Part of a small language model's weights: a variant of Muon for these matrices.
MLP neurons of a small language model. Each row is named by its layer, matrix (up: input weights) and neuron, and shows model dimensions 48-143. Each number is 128 + 32 x the weight over its row's rms, rounded and kept within 0 to 255. Numbers have three digits each.
A block is one neuron, or neurons of one layer that tend to fire together. After each block is what it responds to, as a language model described it from the Wikipedia text at the highest values.

L11.up83:133137119100103182168117104073113121115133119136077159112098125053092157137099135127168231162082128116126118153155101163102148112088093070166141136106166087131123118130130129183125199120100149112045151100119129150096081071119137119140129172140101126179142132141182119074107087160127157074
L11.up129:168122140161139159103108104174069186100115132132163115157181139117135160153127103118162135158127125152027163098151103148144103107110134105132147206106117162142126049133114117135150104094137087159131134159149155151111062116140152088160149128150107146124102120185129160150165105152136106174
L11.up246:145134100147105111162164143147142109109106175145189118073148153152132092178114113169168186130249127088105146172109126119133152128113102110126128070118129080123102117105095116092123142096126170191123049106107131136115084142184106137105147137111115100137160127172107077157061145136117094145
L11.up425:137130129126132110148123064107125114090170160141164155168120090159044125150126117155136127120168118109161132119138089069180125089110154086159112144115148156183159116116140089126127115060112144130187149128140079146118097115148099143090144090127089104106140099162105164131074119138168170129
L11.up443:176109117131212130180134113144114103118141157118099160130192104091101153200080064135112093104106134138145112135201190109137109109100110122124187120125136071145132113083136075145122201075144147165100088128143097162154121128075160187103166127131116144129146172142063106108147169108116068118
L11.up596:138113146146107097119145118144135101121115161156097130093199138172135179103141116162187158145108090141102099152167125130132162151112127104130150167141116059113151108049124146134143154087095103110135102111118127123145114076117120109157109155102097112104119118137080155102146116152095111119
L11.up613:168065114175210200129116103100163077123115133064170160100133139099103143109114124114072153139089129147129175132110113177170150162111138185164198055101135131136089118086069208166184105101140082153110122140095068176128093080084142100080115131134110115169109127090141109145117130144163136140
L11.up663:136141027090152072133155143132140139141100152188111118092096155140088140158111150129089119133105139151086121126121073108145148135176094070114119124128119139138109136133121134123188140102151159143170133087120132131089106091143116117115138158068148123104149139156120140132112169143188123142
L11.up678:083146138111152145134129115081115160081143121122152130136118172083113140160137042088110118146163156165140135136062094079109114128124101091049147088094160109177133205140111166120134093108125129153144058103137129127106194096133136082137107098056110094138110128134150150113063132166150127150
L11.up783:166145058108117138162129098111180170137097144140153129142111163168132131148093112114160083109099140121177106180135131110131125211134144199108125110135161132142148206126138111131146117179095142127131113108110148057132152094133124128116106152137174082120140098114120171103138201097149227050
L11.up839:191085075139152127138134130207121132087135107117181171131080196125185099087070115116152090132070175147152133158097166146122160124126074087086046090168161143143073120083194155124127084130148101096192156127103123138150170105131081127103143127125077131122131115194163075075126089160134174111
L11.up1084:128172191170202140124140144075150138086141146067113122133162154148098090115146122106048146182092141105154147149129125079086119168126176080108069117165156157157087131160115113148165116131124126148098081156085144155180127120160134122091141135153144116085082099124178099102110093192127136147
L11.up1175:134145132088141092160187147161156113116146108195159103123176136143091147161098136127137129087123105083105180105103149135114153110107109096144105128186147086142131167089120088167139103120132132129119141143130149102164119049130091156101153146154105125150137192123107043086102120175065181153
L11.up1199:132156132113113140171094176114139123080178122153113086100115153099163124212150056116110165064141112216111150129119104082100124125150106167105165123097089119158083180141140118144096086129107117161084153121073082174115153111145126072110133143136113134154155103115080133131145112152101134159
L11.up1212:059110132120062135128103097140104077169130200128164185157072103095160092120148098043149147143110136105119164133100067121151131127148155080144070178110123145128155108124094209162083105118097123109145105137123153149130140088165136132175148090107110090115142127164096154140112135174154171110
L11.up1224:124089100160102178152194148150148180059149162176153097172150169130101144166162108164088121110100096136127155172083062069172102112100144133084166159148150092184094094131130078159169126135155149165135099088091157126093137105146166158104157143176139108098125101136160145161126128135148097198
Before a date or period. Words directly before a year, era or period, such as in, from, late, born's opening parenthesis, or month names.

L6.up52:145111156144101182143160089164117113154219185174113158148151135138133094167109108181138149140127107161107071078163097127170166106200115132119151158161167147117112072111125088122079147108145080072119090129115145167138128094171102140164162121175172092099127079155084188136121160134143157102
L6.up255:185163119164144108153078121189100096097138141114117111140131141152147124181088144080116192047146124122124149142083052081147125182149124101153153123129131193177149143079204118119091078124141121132160084139150107135096125109176162142145107125122119086165092100079082152168231114125103146175
L6.up822:182093087133138153093182156084114158179150191091149118103116153180130135141142167129143215160079125114111154120130098108124093128098203166164034147140081138164145095111064123134106174121154117156098163106136137123101145074131122145154125091083105112136074110104128122070134135087186051152
L6.up1106:121084111123039127144160128160112149106107121075096124123149147113105132089102164192155120143176167103120145069113049158123133131183101120148110064100088153122133140093065135080151169145117150134102128149130061135122145097102159163171131127107098107121123183107104143142141154056141102112
Biographical date parentheses. Opening parentheses right after a person's name in biography leads, just before birth/death dates, plus digits of years in life spans and date tables, e.g. "Currie (23 September", "(185|4–1930)", "1944 | 26".

L3.up837:120151098154137129144160143111150162155158190155118180101145176207141102127150151113098169159087144069091077125143137133178077130156103105128123119140082146097144151118116140170119101055130172123114045168122168171073153100144124171167130174139149160227121178109128136104063105190136145174
Organization name endings. Final word or word piece that closes a multi-word organization or institution name, such as Service, Association, League, Records, Conference.

L11.up9:117154165096106195116173107139169120078119126176116155100084153068133124101146178154161062130085110086185042093134085131141130128078145139171131120112129078145214061138130099090128108093082152151129174134143155115109092096158174114175108130094142103174104077096132163169145095170149177103
L11.up100:123166158104134097146115174098157185085163129115121111178125127161155131092142135118096123157113126125094096190119138185140113176132150129184190098199136133130120097116090123119114130093090125081094152106148131128188128166151128144175085000137080108135153106120119079121166183061122167113
L11.up157:131122079173121083163148166144171074152233082180110093145101151132169112189126128123088215114136101148119172100119030085192137155147098087113144169152112135100144146144120146070144137122140114133113073172163148134105143182159109135171105096130109121167103112097121126094103089140184154150
L11.up272:105125186106096172075132087118242143117117100105133144175147129129126150163057157172160092163097086129069092122074148136100097104101099138146129102136175183177146083110075111163134154126100156124137135078120157117130090094129161125099144146153137170141126083132087123138145154214098122103
L11.up334:101116189160154156183148099127127165097130131131124119075146090112165091161146123181205084133103161124115164168099139165151173111088161097170092139195175155135172132141090154105116093132098143125094148116131129142122131149122124131117126090159134104131101112122134099107136134124116157115
L11.up398:134129107127120106160164129093177125139087166160121139185133148071189114163176122189094150246152091118128120121165144169148132109103147132149145139138143165178128082143138072109190148114111142118158184132115105128055140113130159151099102116173111072165126104154115145075155164117125063137
L11.up418:181153129167153160110075117120188112145086126141171150127136163078138102177168136155107143177117168154113135062131128086158124135157116113109135147117111111147130162157074133135106153151060099155110119079161127086186043142094138177175159158135141161149120155104114107101108142151082080121
L11.up429:154099127131092135120096088150118138101123126106105101160108088112099129087119148162142099144157071134180154125095185149178099165197148111090138133079135199145169152144073121135088175105082126194117112114122083145142094091157132107144142156123135089119108135142086081133083102136040174166
L11.up733:113104132120127124100120131142188198130084121101119118129162105121123149086070116168118161199138150099180080128085114155126137046131096124135143105120084067139113111123147120140106152159137162077160165088095168121175129170086162121143141127122159159111186135178103125127124096091087137070
L11.up757:136146141112159104148218135067155161102126122160111111105100070097100101155104149194110062158150088140123099146153179113141125143082112134070101175141119092146132151083135153176060135166112158105104112106115112130111148087144149122147142093115151119161125129131108040102172107117238188080
L11.up777:110123157170149141154117128132136149079178124158132179124092132062099162110144155128096100109056119143166107096107180081160038142089131130137082154138127146152108091095135112104155142123125146056112188085100103080168120181167109125135122110134134112167141187130217105104059117148107169109
L11.up802:137125108141084156195111179122109117128114146127159168180153190126148111125065123139194136151112114127122109112124114164164102159105133082148128149054132181169174100075100125121130138087151107143171087101150137124128116153176133131112068135140090109125127101157084122094133169117080150146
L11.up895:131132119124079133121127146095166107141193231139136132124140134047147110137135128144109141162116134157131114114105143137120161119119147080060130146134161163179193121170094110153080118116141084128145166167169112119164109100143167155164128181115118139057103060154139165148068154095125197131
L11.up1068:151154131139135100134079126131076125172220160155137136129122147112190159139082078172103071187192113140154133181119135149098118105143140111076098108111151176119096114136155171084078154122111119151122197070145106146162140165127191128123085160155110144138081168133149143117123119172124175169
L11.up1170:101085146066173101125153135103151148158173171119190160135132108086117182104115117134157093165146088130147146114068106107140118101144125161155142105099055163079123115145058108138120146162113175087141152139144162173133107158096140149152127157218126102134064098126099138129126098144154120183
L11.up1267:115069102164126154120136112102165120089103068085139148171163157113121094136123086114125146221109168107125097140125134167140122088111139108104145122100163152142110124143091139120136148143097188144100142194137126095142178174059119099132180116101153112195120086148053164124101103123117222157
Noun-modifier word endings. The last piece of a word or name that modifies a following head noun in a compound, often for businesses or occupations, e.g. hip-hop (musical group), fashion (models), furniture (designer).

L3.up1186:138144106077136123155145098134127127114142132089197100113177075105112134156137111115094132101152123156127105105154155175140160101190075156132098159103124106078083133132143153154137171089162116131088135051180133078105125153109126121182153141149116134072176115101071125180128128155119167061
Before date, place or name values. Infobox field labels and their colons, plus prepositions after verbs, that come right before a date, place or name, e.g. Born:, Produced by, was born in.